Part of a small language model's weights.
Architecture: rotary positions, untied embeddings.
MLP neurons of a small language model. Each row is named by its layer, matrix (gate and up: input weights) and neuron, and shows model dimensions 0-191. Each number is 500 + 50 x the weight over its row's rms, rounded and kept within 0 to 999. Numbers have three digits each. A neuron's up and down rows have the sign that makes its largest values positive.
After each neuron's rows, "fires on" lists the tokens most often at its 100 highest values on Wikipedia text that the model never trained on. A number after a token or word is its count.

L3.gate288:482529544535457497488493528632567487415423467541425610507525492654472365531509571452481563523471465531504532572495550594452476433464525477562450549456508554520602541473526562545505553495525424552434497470553542536445427482523504494439571526536516604488483599513459512502533481428576482417503493414478512511485513491560474424437489536516438514466511524482471543494437603475628470438476502552512438442455516541478467535523459526399565435540558515510457505564574511484491572498517509505545543519539535457482497427517515492540456496524461395485587491535470509533542518462545517427
L3.up288:519546539473533497500533508532498599466428489447479476475478574533469551416587471496472495445491467526558445535515585515572536419497532500563443566514535541452499526443540494446478501565451532529380642541483557615424466473454468512440619471478515610492594553481491569495424480420577505525504549501455475588548491535553434499547395556510518560479470450418406558512461543475484481553537483574464526378527511538529513515530495550434480442491556454506519419491529606529502388512521441433525565454534434514603465423580518507551391470522498512555559534535463514536558593540532538428
fires on: " |" 51, " (" 10, ":" 9, ";" 5

L7.gate559:492534563446496473545594524509551415472434534511501588511426416516524588446518423482500479446483439580571487539555485612575465561536481498442611585549541558500561487461514488618512512455540533532395528498542449538513530545575514547493498442470486433487531575497531545471555497586531501550509540623491549454415459621453500489474384546503549554530592408530394583536463532485465469407426499569499534443505484515491493451530531500482547451540465517539506549461476476459471398405552472574551473420475497466492476508372503487451471474528467538566516507527421500527454481492499502498
L7.up559:500561523517417492552579525438518424348517531531462585531389428479550591513574468520500473402417503502525500482505487546581441493598566460532636525505513561497444531528482502481451423484489509604450563545510447540442477459563543503572571526472500462461508554512498479443488469515514600457575532547556520440498564513560520575461415535462507574554559406452514500525516547506537458465477517486506481434489528497448437502629582477554443569504475456481506502520571566514452505496495568554508508415455555515500494562464411547472467528592495516473562547515563581542522514482483418384
fires on: " of" 50, "," 20, " the" 6

L3.gate329:520535484420593572519493474465474516491480597509508576478531516553469488465531539503503483524456486556588476448512507489582459496462515494410510613488499528562503485592404473459564595571492559404478488490546533537584563434568464493542552440384561610437471448460493482550369451447531487522485502535546408495462493458474440449407401412493482451455483497478484574466412455532519495514559475500454578499445441473463499509431501524478454379495475439518470382546626523540520570480515471538575475467489570420458487611469558485474468543506636503446492520466523531425489511520540458496
L3.up329:442494459485621520404529469553545361539545592520535506497400416488481507416498501511557470465568506551508465495470564402563513540469507494457409525545414523473529486523435533572520575510498558481483475519641497486447563574470503501572522473469495527504519512524548509527526613547488408549425520445586427496556540482555427513559534478498476506394495522512549532516462533586467496512514465459465552562529606544470552585475419523461561497526470486445420508495520464487489527609565441481490393506365491618471495529561501480547457498531423393513541530520484505469493465523416469531
fires on: " of" 70, " and" 25

L2.gate500:500495500466478491484496432474562441442517499490443543583515451525510442502500510410571560536526561559466441514450562441419523469551480575445597503515512564482612532515511439539496409458506471473493466455591567485604505462501402479542484469539583423439506376576401439559463575499513447483444486427585541521445543409370480556447532545506451529538523489362555633485463525594561560549540413445511504401499509447490453475525478481550507591392447384537540520497509528437461518461469472476469417518476475498465511547479485523463460530548486451555588469552475499458530543607579529515
L2.up500:492504492456464499436443496505420445496538515458500447416515511485549528442504639468562495466574555412538493507457537563569441427533571503411508466546534467482447491491448536502436509494466444575509410479541566526384471482489404495557513405501507507559518469615503416594458430513463513460524538530473444600492487475526489566531548575512510509483561504419508496432545479527596540517637491531554542480563486400568445472463485444437471468501608560505580554620526558438523510482467480428519385534445486529516531469520458500427529581521473501597455549557436524531469443489474483427
fires on: " |" 33, "–" 22, "-" 18, "," 12, " –" 6, ";" 4

L7.gate515:518520451557488567525399456504491497484490537533546460559495517462548513488453515486543466468433518554508623429480606433528548408533497522530501525455484587448547495587517489451480504468464463504441589540525537533512436477503502570563581528503421403464501452415492518663421400450538524554486488470532409613452584483425489508496523453460526364496500505436533481470529553492440445495391411467413544447506464450436413413457470513422501459512504449523538472459553511467458463556536566476563450490583552480543487456471461472391448470448609556518519463504469437418527469486455479529
L7.up515:446426419477507482436434491564440456489528471486452486526393539476486525514555586350496414458518511497509632508446597574566368561537399571609459516488431526499494438520492430566503513595470524447521467515474426579483432516451507503540456535597449469556506441517538456493453527411600426485516520468446515585493501483504488518531494487530525466534584554424427518491516397583393519521512434476417469464474523487537458489504513512581429396528539575525487478508437481503545541490577443495532557531468543504515508570477511540522509504509487548440569453462510555487436418363435533457
fires on: " the" 44, " (" 10, "|" 9, " a" 8, " of" 5, " |" 4

L2.gate580:505529588590528528478503506428496442450559556468604448483435503518462489523516519463454508465519522587455508504542495455409568533464516510520434436556486503514426520489557466440525509451454546497506501486432510438521488475506500536506505442514545524529539533482507421410559480494465508494476569416547484441461494521555555477531555475523487462546556551591528424526458513458371455565523403566547461489610418494532481459499518516529470557565483596429415555535491515404526556515498567530496436573444541464459485519623596477485501492408470485475484461473478463546566536553534463466
L2.up580:440520457551450479450434556492532484507471516439505550550452455571432472458484523437454634498430469519494491548441434532461472536432443551477389503505404550616478570417498487505502560545445505525505413531393496498458494465475462611537485426513475575585499482489586559435498536400494362538525581523442481488520419532488417465546545487434457544504436575492470501453487513492436547514442480593486474520464527446454605569488481508425459543515504509463430517501513482410556573527541586479494444459496533542501471484573504557510463457487527455555430443551427374611550512557505481575
fires on: ":" 100

L6.gate136:521506537504484441518484446504608551480528596565427482472508429515427454420537504521460462441458504480473502393496490427459461502503454476578544486561454556448485532392481470463447553516534542480551531456581529469494500469495444591461540566544464462430546518457440560511517551527551439467464518425496556577442468595481509495534607473498549410458569404504448463582537575553511518481438465468429431486490514456567571499461553531438452511491437567500566531453444438399536483515481484545479556512482551470524469522427546505500554530460506500505450575521594513476554593549485482484
L6.up136:421424523563631598541514451538495474596433483474448437520476529511506455656581557473480506532531470512447543507472484592510512526463476484510490489521452572503431502481506429527485575471543493505423514489491497467404451502517473543606533481512518454508531392474399497490467594442470540514466498508500603498455505458482475505465470529586524420481549501506479549521499541449573489545496424561478373526603445553518550432575450494538419540545531521539560529461450483464494599536536515430517553487467444611549440507473462515483477539551524514548564449464577442584591401501491506571
fires on: " was" 28, " is" 16, "ed" 6, " came" 4, " were" 4

L6.gate648:470465511496474476465538556491480471448501484501555465518498437488492536473486511543448512578447410453568598537457523452537486482609559486460585554454474524459520468483623493524507465519470438416536538481499421485524478491546438506528498474529516465564511568440462476517571483512477537454466520521539515441342550441483453560484504479516526489474499586480507509532515557517497524537606474532405524423514455618500477564475434456426502518501636513625468503476523503489440505464426520438473555508508540459414431558520536558482530465550532476433550487551581519524477458630488548454
L6.up648:644477450518534508376503501507429462393531447468456451525511451502567628504557487499388492509496341463557481517469577526383509519481509540471542506541527454468499602487436522507556459504587482500594497501483358526425445513533499449539488510523527516481457502493519482454599503509550508514409553461470580523511475498573597485438492527479502526528554473414471524431530503568522542527522534445506522508533581549455434505441507516552471571485513439579554618588522580465455474525453532536597539436479452426495434434550370430497481472460509544518538470513482523492545396548473552561
fires on: " of" 18, " from" 17, "-" 14, "," 7, "." 6, ":" 6

L3.gate522:385443539455552528539471560426490523475488512553610515525585505552422600464452556451514556439473497478534481505481525470497534455524547526429519438541477525424423564424453394538486507515519485537436492466568552477499555476482490497531552491552407396540415522579470497425511448549530575499485505497538526483480531506478625464521590481562421501565559435507460479553511486533528508467462538489489510473531507521494448510481458493503491484514444495477420474531621487499479481441567534527579529506497466548436505478616563510448435451442514465500611606504459555433422484465635457423
L3.up522:381524495503534536566497505514504510567505563468495502506560486467417528471424448464589536437508402558525437477417529477540501455582531488468526419576453478505387596523486426476512468494579494536501512420549475544538512546462522558563501547625456571450411463590527445384537544489525478521526568494534490492481487492479570458482499517590466520497534414487457505519492486568529488488441583543451509471500476494497573467561458500588567436538444495489501616439537542460512529414514504643551514509493417531449593456502516493416507512479471501403560543514427472543511502511485446460
fires on: "–" 24, ":" 13, " |" 9, " @" 8, " L" 8, " at" 6

L3.gate89:450614496457467500495516538456540473583454501592441545490479422540451524496449540485425475454405487578466491507513426580539543433497427493501528516432519381414438487434369485468456462498523477526497387502447527532451521448496456608513560466554457547534480515500497476504466619464507497550472561498440507547459495522518405495516500559423522484531563429619528526536502563588491477400526537464491417559424589571495564516576437578536485392547540428579514449472464473494509563619569491462437467439457469520494430494444606436532461585495472587545557485460539539415459466493471554528
L3.up89:561584594573491440441653529545500422534516385481422516491511503548532473607497509498380499499440481433542423519411490489472461425503522487491448517536504465541439511461460439462487508518467519537422477510525485533482548518488471503568484542499398524573472516582510442504544597438564455584420518439453533484547523478563560420451533545535557479520580504544474520521539503573491430469394479513483358403590408493566599488591488479578462491538509500487591498543454550499524462516518567419478521452384441485517443464495512496490596524522532595481499472462538458481405516435510517439
fires on: " was" 44, " is" 31, " be" 8, "s" 7, "'" 4

L8.gate297:548515455493523497462556591539500479426519592452471467569541530472471566541466443523518487506462512489547569447588438416485639422570471504503543514539515554568485507514513504515473553539510460530599369470445650542429456510461438490560461540482500487448507547425478477503508413453529453402461420444482457495457606496604645554554508545496520551554452519509539572483555559442572460578458531527522439543533486506544566604451511523497523531490584440443609569578574476455527491452546555547430420509523510415443510579502535555561498433534555479439500525566486488528434496530476408485
L8.up297:552428523458439486573540499569425563353558567546517477468510446486555427426513535525439447561548506483530487469578401523519511448449512508464546466445519495461529456527531605569489529558583469424529492553586545448519430467459480501517522533484567463487478397557567494484476488499612455485442495505561559480533618349535458538465471465439446545465485462422440522509520477548459521464421541547455554537494415445465485531466425428509471576486525458502532535500482530490452490536496491414405508469533458459488556479534479477422515462550496470542512518482672552497585577503446522478
fires on: "," 35, "\n\n" 10, " \"" 6, " under" 5, "-" 5, ":" 5

L6.gate261:455579482488501513453526487534476513557499589418463536516495433568426483527593483523533465474485558456510394411419472523471532464476460499569383491474447474489462495510546423466436462521431517473453533552448503516515520486447449417559537492419590567495510591516523521494501544541493498550445570570466483498484496505489533501466524479522444485486578483530403529439546542537457498514428471475533588529495478521424460516454498464574560467582484510418524428544378475441566529515449555636494493459411514482524504542526505528465613481520546518449544500541494445525455496375434359447
L6.up261:442550522553415491564457516489498497480462490479508526466391525486461465474566460444567445536608505492478531511478538572537539490409560493541483632497523510534525516475524482453521521522388499508410464518500517512507499456567489534416428471420457453491458561478571501492485515389475538557567497505574586549505472527497535429504605563530517482483453466475585555529400448464481588460536522574517557374413452478487532539482488480455442542474550518513437428535410420470584547463484429544489472455468525502547487509516437529473404486529475428523562475571526512423601507472452548397
fires on: " in" 26, "." 22, " of" 14, " |" 9, " on" 6

L6.gate137:511532493577589585454470572569474475553562509533489600446494579496521564578551372529540516435572547540473518488433570540570588494490530462521453605484508529525503486533482541548505564483531605492509492489456521562463534605561472447506526470499527461516482503430526576519517561468487539512568545536418417481431582542570555454445445604463544461491616476526469452447521561469473488606435484475492512517421464537571474497470511599632560459481503485572476546497401480494420522501479565526493397401476499566459464469446557454468483554563503542511540491454515566460605431528494520561
L6.up137:576476611537483569455510466507440607362552522464432516517516463463505516455476440576489455537556461434572507510488488556445562481485438439480539512475523527418491499490488578498464495554481497456456520593475525495477566556562583506494553521528402463500475543478518446493459451495479550489517482481490459508491523563426503448640552416461505497491551542482468505569442516526479436555451562522476480427484468578466476552460504420567504499395505559432496477520566483470439490509466553610482490526578464458562488466536447488528570527461549452573377637514501495503486411507525436558
fires on: "|" 31, " the" 21, " |" 20, ";" 6, ":" 5

L3.gate320:503482462500450436488581430423460525433536461595585535414537546514419469574443490478461522496534484559399471528471489504442500477517379487531446464578565483509481452538426431474562516450526593520518542409471552442487477411443563550568463557494588471551495491494482457403584493532484487558466494485436507533536453513552545452492517451467415466523488474473399519458452446586510488545464518585449474529458422574545485472433543570515417549503472461432467521545525478349499491505426519641508492512435646493413495618587507519483484553523541523492525532529488568487583451483431463575
L3.up320:468523472597486497460540436498484452536488570493439534536509510518561617419460470542454580437508425590538522463482506526398501509509466538450515509585455565436483502515606494486420504546524498478474543535432447488403514463448540567520571489498460554503545464556496532442514486425562554506519538476498573531378482590412442526521579500399501572473496423536423521561521564610519429525452466588437534462379510386469546572512488540555515512530425419512445560505468493513540515461516501483537496498509573553599518549559500421502564416568397480460520533450465437510557561444435483438
fires on: ":" 85

L7.gate427:405486594484550485511481535547556535538476416508429510477401426559426637517540536593589514551558563518512535549510523460453521538429463525437511456537463500536407589469511548474454487478471619469471605466534497486439541541447519495428536479447409448446587382506439439583469502458473496497488515511530435575457539499490433472542527520493431445442487415499513486561481609560513504505545477557406514476468500574491554426446527509441495482488500533466566562488498489480512524442583418545553445545531495452521416546467512460485407567574554522469523462556492460391495477581486414389
L7.up427:465443512582467480494499517608382482486468477616582411539552552573558521542468511440553496514483520431473576546522529397569556429563546512505432525549529517500482337464448441454486450522514490455555499528524481522534393428498571431556364487441470410486513496447448510493496466467480471589502468582544545407544521485499490506438457519461456463527429534554495453474559442542545541522453383567521502560523521458520525417550530468495426515544444551548515473533515483488566499529475565492454506468594517456521477549456541488515506440526544417609465428532546420356557503473464491464
fires on: " was" 51, " were" 25, " been" 9

L7.gate525:511474606555431470567435485519563492468487562483509573376490407418595476559526419465493501518495501606475548541446505536395547516536498461530588583480418478523434419463480514456551468512524481365502550535540388530513448542523420506443594535400610448504495501482649448590430493577484457524518476495453500549542573486481512483424462459447442442520576467409509480507498548424504514494478451501559481532514454420481499504438471558418474489498487494542425477450479524383490445449513491463507541447470423457469503535496508436472565476493589543493631524458552516533472543486478482514
L7.up525:481385538552590448520527486482451468473488465415505596593511533456432545523538471473555521523492461472466532439502437560435479458458540535501443480513412526552528469524466467461396471599495507473486493517419502455452470575486447542513516573482477538463548534447616444525405405590518480521482493560560510514448447490505492477485416444493471469548494490422382424549438458570511537492526623548453502525558490616500489453460569502511504477468487461482454573568416594526541456536429485550463546420570512463490516541430528534528472447525512575486488486511515491502530427418574474469
fires on: "," 37, " as" 15, " of" 8, " in" 8, " the" 6, " and" 5

L6.gate552:498494582498498505492525582491579524429414564511510564429510499471454511506487517475463453480546442540382608614554477567490508452542483492469547521581448555428459495497518518511594538499483548457420517515480571518506521567504467526439432451482382478538597566480424487382482434522509424405472500497427470464525519510402495462524570501572529481544565471455472531484530492526487354501479443507408483457451456591474489513491433476431474449556506574550520528625481430483510545529491529490568457528512476523484490522402577455505427509478425469515569534595429524515515467544574496593
L6.up552:549521564595435520487465439470451536477452480458488473486404512518483463543485487501425436450560589502602446627519569624367446452493518455524457506474594488471410505461586555443439518416438580483505499516461492459514478494491477501477421544510498466558474498538602438505428486461538502383475608456406534569447441532450414499509465398382571502558548592509537468511453522565436487502486476515550522541509524499479563532591472553630507503519527572513537465488475561471472470540479449434478500505531507497540496556622406507510525558553599477544451452498463513494548454524481516425
fires on: ";" 53, " |" 21, ":" 17

L3.gate457:482437438498460460566545530463497513600532550476459467467482557582514615467595485506534553416543467551480608591508465535509457489497491570438489457455511467529562450452522527452535500570544478512549536437482501453477446458558505453463492578479504409503491472476480450466498487475453494449509442482541504537519526602557609497550510505473617531524557469571487409525521524445476530448611552488531490488466482500447516453372537568495511411439485533482508542533556539477477571500555547593505599510459553576397536529474459495582472444425495480485423387434558482429520569465645433529
L3.up457:468482478487463494495576456538537496513478526514451469464464504533455591457485451544546503468538448509427500402476503479518521430515380514506571497463473447487543524513574525507433569564426495526468511478526432512449533475516558528405407401574477453500425429481571528508549409534479396506569509427422572503588505513603444529481399474442510485549408510493503515559489468556467530437512556537544546428465356422471575463445542601537451501522511521490492554560525571501463561544491487541364493459350477525499491512457435614500477494510527485532468442505512535458563581441575448527
fires on: " \"" 67, "\"" 16, "'" 6

L7.gate299:460522562496561511508483613506540536508521448558463497444578491512446558527492502447492491567507472449490550562476551510503525464546565561483540482485538552460466435563534477451576526568550448488544424498532467518499456456507532642486512491430462489525492601387467484502537504483497494614559551526466509407551483499501473524477489447484600532472473624440505498528523534523467591500377452514537553440522530410454526538550487444448563525535563466592434484444656420476492494478488547552560430543450436512522523515407551608528520537550531458561491449437542495544420460464542432493
L7.up299:564464564454461503510427437390424564462488531420471583421451468582511423630522497500509482442520532548492520551510488402450571431460469509467525530497438526461597423480516519553488514462561456488555439527444489541508548481499472471505542415555470556574471539562478466546516445435448428560517536473572567584469475479472525513515553510553558525516507530550500505382398541496496495548445424532469557479497486510467492551463561543466503577588539372417441430520433551542565495503562515508352494498531505517450511553501477456408399589536512501485460496541533484505612595491531535481
fires on: "-" 47, " \"" 14, " (" 11, "—" 9, " " 4

L3.gate48:515517467529500501506516508519528511464505539478517435545533474559469525514502514578515491502553461563495495552502530520567499500490569450373524540487587622471491537546527506453513447453592436563562537382449514427480507519491524524445518507520470496450536545533550458543521471456467501455525457529561549496580487541552459598417476495439564528519482544416494481500559573557445406448584436495480433499506449476509540546526520487451517487458516468523545426477497543500454596520545475587518464505460473532467605578511471561504451574548475452585503445574517444533509573602596417435
L3.up48:456454458462452512671539443552465479420512510584535495528523488564452524481500564362529494478541492514435408527526468521515554443594498409429533449536548485365513620507542469566475383479443466430556436501460521490545465429464467488534538518600492547541441488490512489491472455477497585510485486541559556451401421516463431580461515520401573397502481445430483470472509520525502468549542485542454527490486478481502550470463552494458462498511488478533480515469508479490512491473508393429492435499559478476483497581475426494551528519444494446558497525446589414409569606520564462451
fires on: "-" 48, "–" 18, " –" 16, "\"" 8, " \"" 4

L2.gate264:500480542539487547587569559505490536478485456460550464486506503463595535436517606501500545578506464459468556517436553481501522449575541507522530470537505486452548488522517448443494580484471567486529559505489611436484503416550417455551516458479478468623578514497453489412439562470513520525515515525409485460495534448470514495561476524562601366474553484504545630487435503455506541446513515559471538473546496508512425414481527500474476389507474502468439508507494533551457508489489492459453490432533398580581556458531530417569523555467510579495459600567620501482512475486444455453
L2.up264:537540601522499525562563635537538500532465488488472426494457399541549541460488478416565562440483440430447538557518572573463465535478570549512483544481467560509484495549493519489418446547589474532530419448446392458569487618530529498499443455495483487521521515488549467563464475615462618475444459524553442503473530511569520511451489508474494451469387500373543503520449459510424503514470538492429552421579521498563526531550589469478520582481541460452478416524449498514489548500383388566475477477536524586498463456495529519474616494411506479417529431582503500515516472498449484564
fires on: "n" 17, "a" 10, " Australian" 9, " Japan" 7, " Romania" 6, "US" 5

L7.gate155:580467570536536458454505559572485526467443461484500438473496464463465555536523508506483470507568470431460541511471496481476556517541545510452624612541477376534445485440482386401453558424487518399472425424487434502495492498482502540496484436570509585565543630454404505535532532497475435506495443602454398431535387468524499459505581563501501478520610461526472544525603498483485459590537614499540506383431518452489569516463424518391569532446512508558541410496445557488452455444503398531480524452527481453489413453416495502543507441584444498465530465556583510510520428556517491419
L7.up155:573512509624514532452542441627522472451505531432501521436472513518455544517438530526502423564397530556477466495479468476447599522533503478512563544445575436515457475534444442519455442476550466423522530433394488517562397465464610520580496583350559607562439543483462478446434445587519560438490494506505466484506463427452437461456555522506516477472498446531491639512479519453544451528432521483463528495460436606536463571443467481535496545504561553514577452516448503464457505562467463504462531469575505566496482522518480559532444399438465445431474587541479450606530431578495489502
fires on: "," 28, " the" 12, " in" 8, ":" 4

L7.gate338:460586546436482519536520478536556495577472463459563494477528441484452508529485587496463463504455632552545520514504501486371556541679478575475593511537581504532465532580441520418544495482508499460550527530456487506481495479502522537544550518552469575534482538456484411507598494459515523556593502473541454438528455488559549422519485515494477529430486489465620487598487449447429489690494486458435541419515496507580560453473490541548542452506529482452475541459552501499480534659521575498534508444605500444424463552497464538433521509519494508445554527480562537531425528464342504502
L7.up338:549515535508499488419502507511464452444497542468479624522522464467481525487439532576462542485531493560521578458347496471439483483496442512588616561462541496508472421473472557526541630490450442437523471508552583365463549409478460489511554550547454484485428519537491498449496575594480533585392445463463482438528529473541556559545498414459452433498525484418637461454486405534511551567504425489528453567500559420568511450530510420463541440516425451533547482559478533445462506505493448571575499550557472495469422589475504382533519493483503458570564544451499566510442482484482533490
fires on: " of" 30, " the" 18, "'" 12, "s" 8, " in" 6, " to" 6

L3.gate683:439561546468467525447511552481567519469585474526525517403495482509411482425504508450419504454505535552455541514463482458419493562501507481444506448544474459524567539511587520525598515594414544396476462542461499503538463532476416592496418550465544495463479412517529472570390442410518489495522483457439557513473519468459484574563520514517510448513520501551411466412466639524650427587519552412573461530500518540542488492640480485484455501507478460512509529496399460531437504531554612471509444521431590449578460517491534508413536582577563416495542531543491403474527471586533463517
L3.up683:478483457459509560378424467530436558512453525477426543529460506414448497565458539572527479462511523536519492545431415553421549497527465553487479437542576542433465565519359471534497570560476520530448551486582544439478496447534398516601399510438519541527545435421546379501451501506453455499599480527558484476497523542543514489533553465541469465473492513513541568442449577500478499556517518461475505465499462495487568615533461397485411509538450502484485552526403541397429473512504619449416384479413611536465474543538508575462505487540467414508451462495463567458479441554524462479
fires on: " |" 48, ";" 18, "," 13, " in" 7, "\n" 5, " on" 4

L6.gate118:492575535474464540546436455439517481497474532452525521476457541466511529463457477576500498608535443494581500447538472533474500422536450545566514563517515455489529403414434559531461550474494552494575532563498450484463508462549536575586521478576507419536469643504517367506576440563489524588610503557521472463446477459468481479579528477558559495564456478472554500545438443582530554555535453519456564504528458443521425496545485478508518444503592383493442472375487477426453420474472535646515542471462503459490375517493612510539523484526554493478529442516542512580512435475434596491
L6.up118:515579499536476514448461480409524529421539519484522533463441616563562478503478527556437464409528547484528517480480512453431447482564540538597568538459521477373504427514504537543484484485476517516508480456553507514457499491520523419564468505577569506562451499551553537499456485553410574494507403496470581415518519520477508446475552498392439532513454484523451434505506443480440468531583421546519468451557486518499503543528524542513521444545619401478504525478543581439524549527490578530586486547415416453568530568491470496542449549565496617522553501480459457564494398446477519573
fires on: " All" 19, "-" 18, " of" 11, "All" 7, " the" 6

L6.gate680:530517470504550395451513425602435428443457399512562462528415486476537513546496482477529478535585538528519555558450484523482551539437493437517518561485572446525495555490574440439526511565470558523516512453420487477507496506400449565552506522443441485543578560456553532606540493463505447503451531573501519482492380505472510466411466506542466549598584582458461402473466414550430435522583561478412475456500425481507424423557480500481454401472482606504493591443499489538518430460498504536448519516482429562389501478459473462482521574397502447515524442504514489488553412524507552477
L6.up680:479480480531495500546531459548540409522513475500551488565486469482452474501399491554528567475486531491538574443409410577550591463438483451519484520530470455521506475568551489463471516470462448502536514462519548542494565581501519538622536485517496457370492569527437527556551514454407506452557411530572495562514441458533504513476464496515535501537502463492578520522511434556580429490531535476502455466528529472582448481588458477549436494525476569419475558370345464395490439464511496518478528540425453568417495554513476384529647472515546453499546465499514470497564427493469441467
fires on: " in" 42, "," 39, ";" 5, ")" 4

L8.gate599:508483504499487475476507554496516544501375471485491523514469579461491488567482583559418524453640527592444443476517446429460487500660477461530497464481521574574492513586481427391471575506512492487526521497466513503435453508501450582441586462522496397448494416563492477450555442528492534566510620447550522506461480525373501413453544466412428522459552454554509506644475537557504484530423536446582480532490470567504567395417520478479499447409463533559504459490558429554556458519474534488624477492514480561504451529464495556509425446501470399531528575502495526506493432426551524490
L8.up599:421420533568529581449508473556499465495450353618502529433486386477471447429447425438516404551489589486520488511463454531450516547532525505479491531524508476510456435470443469394461553500449338405443519476489576471429477504522453516408421537516480438514456442491521540415492435564520508401465498473550559562445485540523527489583446531525547497566540515333558471464516503511406508504512487569481486564552544446490532461489467492477491498458552538395538548427490489561513528511496477577513468400512615501426482598512386524526492521523491530518502549544516495538520482452511540463
fires on: ":" 53, "′" 30, "°" 17

L7.gate353:569595449529454420439546553557501499430462392545472555412517475483493472527503555416455436577508486618536568475503539482448499484508625483462455538499519452529556434520487435424458507498470550506488499484444532539567448489429546538534558480414520518464496523476490516500469543493524455471490503555502350481540369408511517526467564479587607481486606511542411527556491564499484493529547525533463478454477539530433500462570555511474469469496484631558526509522500553511522453457501453521494570439485506489461535470495357526448548477502497366489521411464441506574482425517645423366
L7.up353:527462439493500540466572515498455453453426460455541492559409540593517504420495568490537464512548535580550535500604445567499461489499518485502479495489445515528527452543568475417447584444502574554483535515539525488452455564532603501498557440538556492504513652519498473427507462507483568557461456598571520506513463393423484461477491497498561475509435561596447459571513447493488389481565394576420436414490579498529474462603481523500472461491489563466460544386432531512510482494556552543551488606393579546556592484541424550512567528504483490502587423486431439483521460521474539436
fires on: " in" 55, "," 10, " |" 8, ";" 6

L7.gate52:514508487481495404454500561571567525465597484442498413540420483494555598497460546436531442511631596600482574487439459481521508516407561485542506452382555532591519495592496417542572508564513508449512515513474600529521513413568546518548453552469495557477515577504459521511493502553520422511461505553493500462489505519536479496524500492547474504432449430517493490488531476540467519487496551543520505415560497505416419632552545462611474520476476521465523442489497501623444523531506470444430505518437463456473439562501503512496564496519531433531576553524488514447573560578468395470
L7.up52:421493536454429525426584521484522556541494499575515479506524524506403470455513449560468502503483583547506498521541487446609503606549490510464511489496572503502603513475495577445564536545468472554545518499460512564508505652469521446486473481417411388439505496479381446524456531414510529572460521583388548402485488470520519534463512507508491564388434470450501530576515473467480492482485471472510487521494442522469467633534578439497510600465478539536466503600528512474530473421535493569520476486485456483534558462472529443497465505569545466408463514493427461598459507527534390463
fires on: "." 87, ";" 5

L6.gate346:462537517437489504560434540626487493574479553403438550556551549504525480437552527487444497382457474540529482503470524502517496481532511483556440553538468522552435451490493557487529456512535474427398513467558526444513579527574456493523535492438556584530574408445425521517451477489568385577556566460584391503479568478564499479414399518493525510451471551463520500508548473493464403575538510527431608428514497512361482474493469470568529558529394479405583504494466423459413575579534487504448497534480600542474465490486510559444528392540548465533502410487436447547490467459452458576
L6.up346:493525543520512587522564497477523495478469466451502491484503520456435474515475460523529498469563480558561475453571437546436528515450515546514498504470527425520530466464488544453559496545438484556499589580542516494506572573421496561446395469574531528396524558543426495568521580456440462591584533429428512464444500548484472494511514487618504580423483490501473451529438416507480508540500530489565555491492540449475488518504470404577538546515503562532421506590500452447522564530523413511526504536588317495494470397528447423373495555442433507506429541634415494575526461450509378478
fires on: " and" 24, " of" 18, " However" 16, ";" 8, "." 6

L2.gate589:480417473497396419431427410453466467514525567478455480571495496552441493532469577579504473507465576496465469590488502476461448494561562551495450446459426438438544465568570516477558498420401512479638478471481451473453535521526428505438474451484539436471543489524482446514500558475543557492464531447584384466528487535545503557514605471479509490506489565489506521472597504465539495473450435469518586478570521458567406614585511453425517435546439634539479471515551481422421520473482533504494466587539529497450501507480412429508549443436544442492478387455500497560488410463391507483
L2.up589:563487440574470487378500455544432475611384539433445565514469487519495443476508488528492491544458477472540484490438496533548479530550610526544433537519335546609591464438522519519536475439465498515580487510537391562472433437459547552501465466596538444449543477568456468474488503460458454439490484541563475536517556592418453484496512498451571625436510538501545506496552475446450468462477411512510523432553464520457504494553531538479448492550565507413456486492577456427498482588428539482514561455451617525478474433539544534472524471474482578476554494470478526514514393477498576548
fires on: " |" 44, ":" 21, "nd" 4, "|" 4

L3.gate631:481574422530550522551519544524511509468529587449488490572476482463554411472528466544532539504586549490506591470511430518493488467484493435505528530521413521476491467547528450471467538436466467414455526536617621492456512465514617501523489505546539460527535470484482517586524458492554433486457501474482538510477518493487438613572558563574443536497586463560577463584543521490467387480442450459554459553410487409577569503511556454545420459467470469556515492513510441553494464452647514550446568399451487524567391588410489471501554572484530461570440465572572435492510534545483485484
L3.up631:506491541484484450448485411491449441426379527574471419484506439525569534354525397507429549416456498541532527547525435537520499461502472422539521484505473548482430372481501505486540425501526530494441464551585548427461558488550582432602541550429502465480564452512496420458557462540559598485392486454435464502524517506481493553488433573498532516457463500460581478548546571520536522606478549540496424481542558489548437556477461515491487534520484570543434569531495527515364431461464422442459528499491460535411537528545496559474501404456596561526513573474543473563430510447513414535
fires on: "a" 29, " is" 14, "ala" 7, "'" 6, " was" 5, "no" 5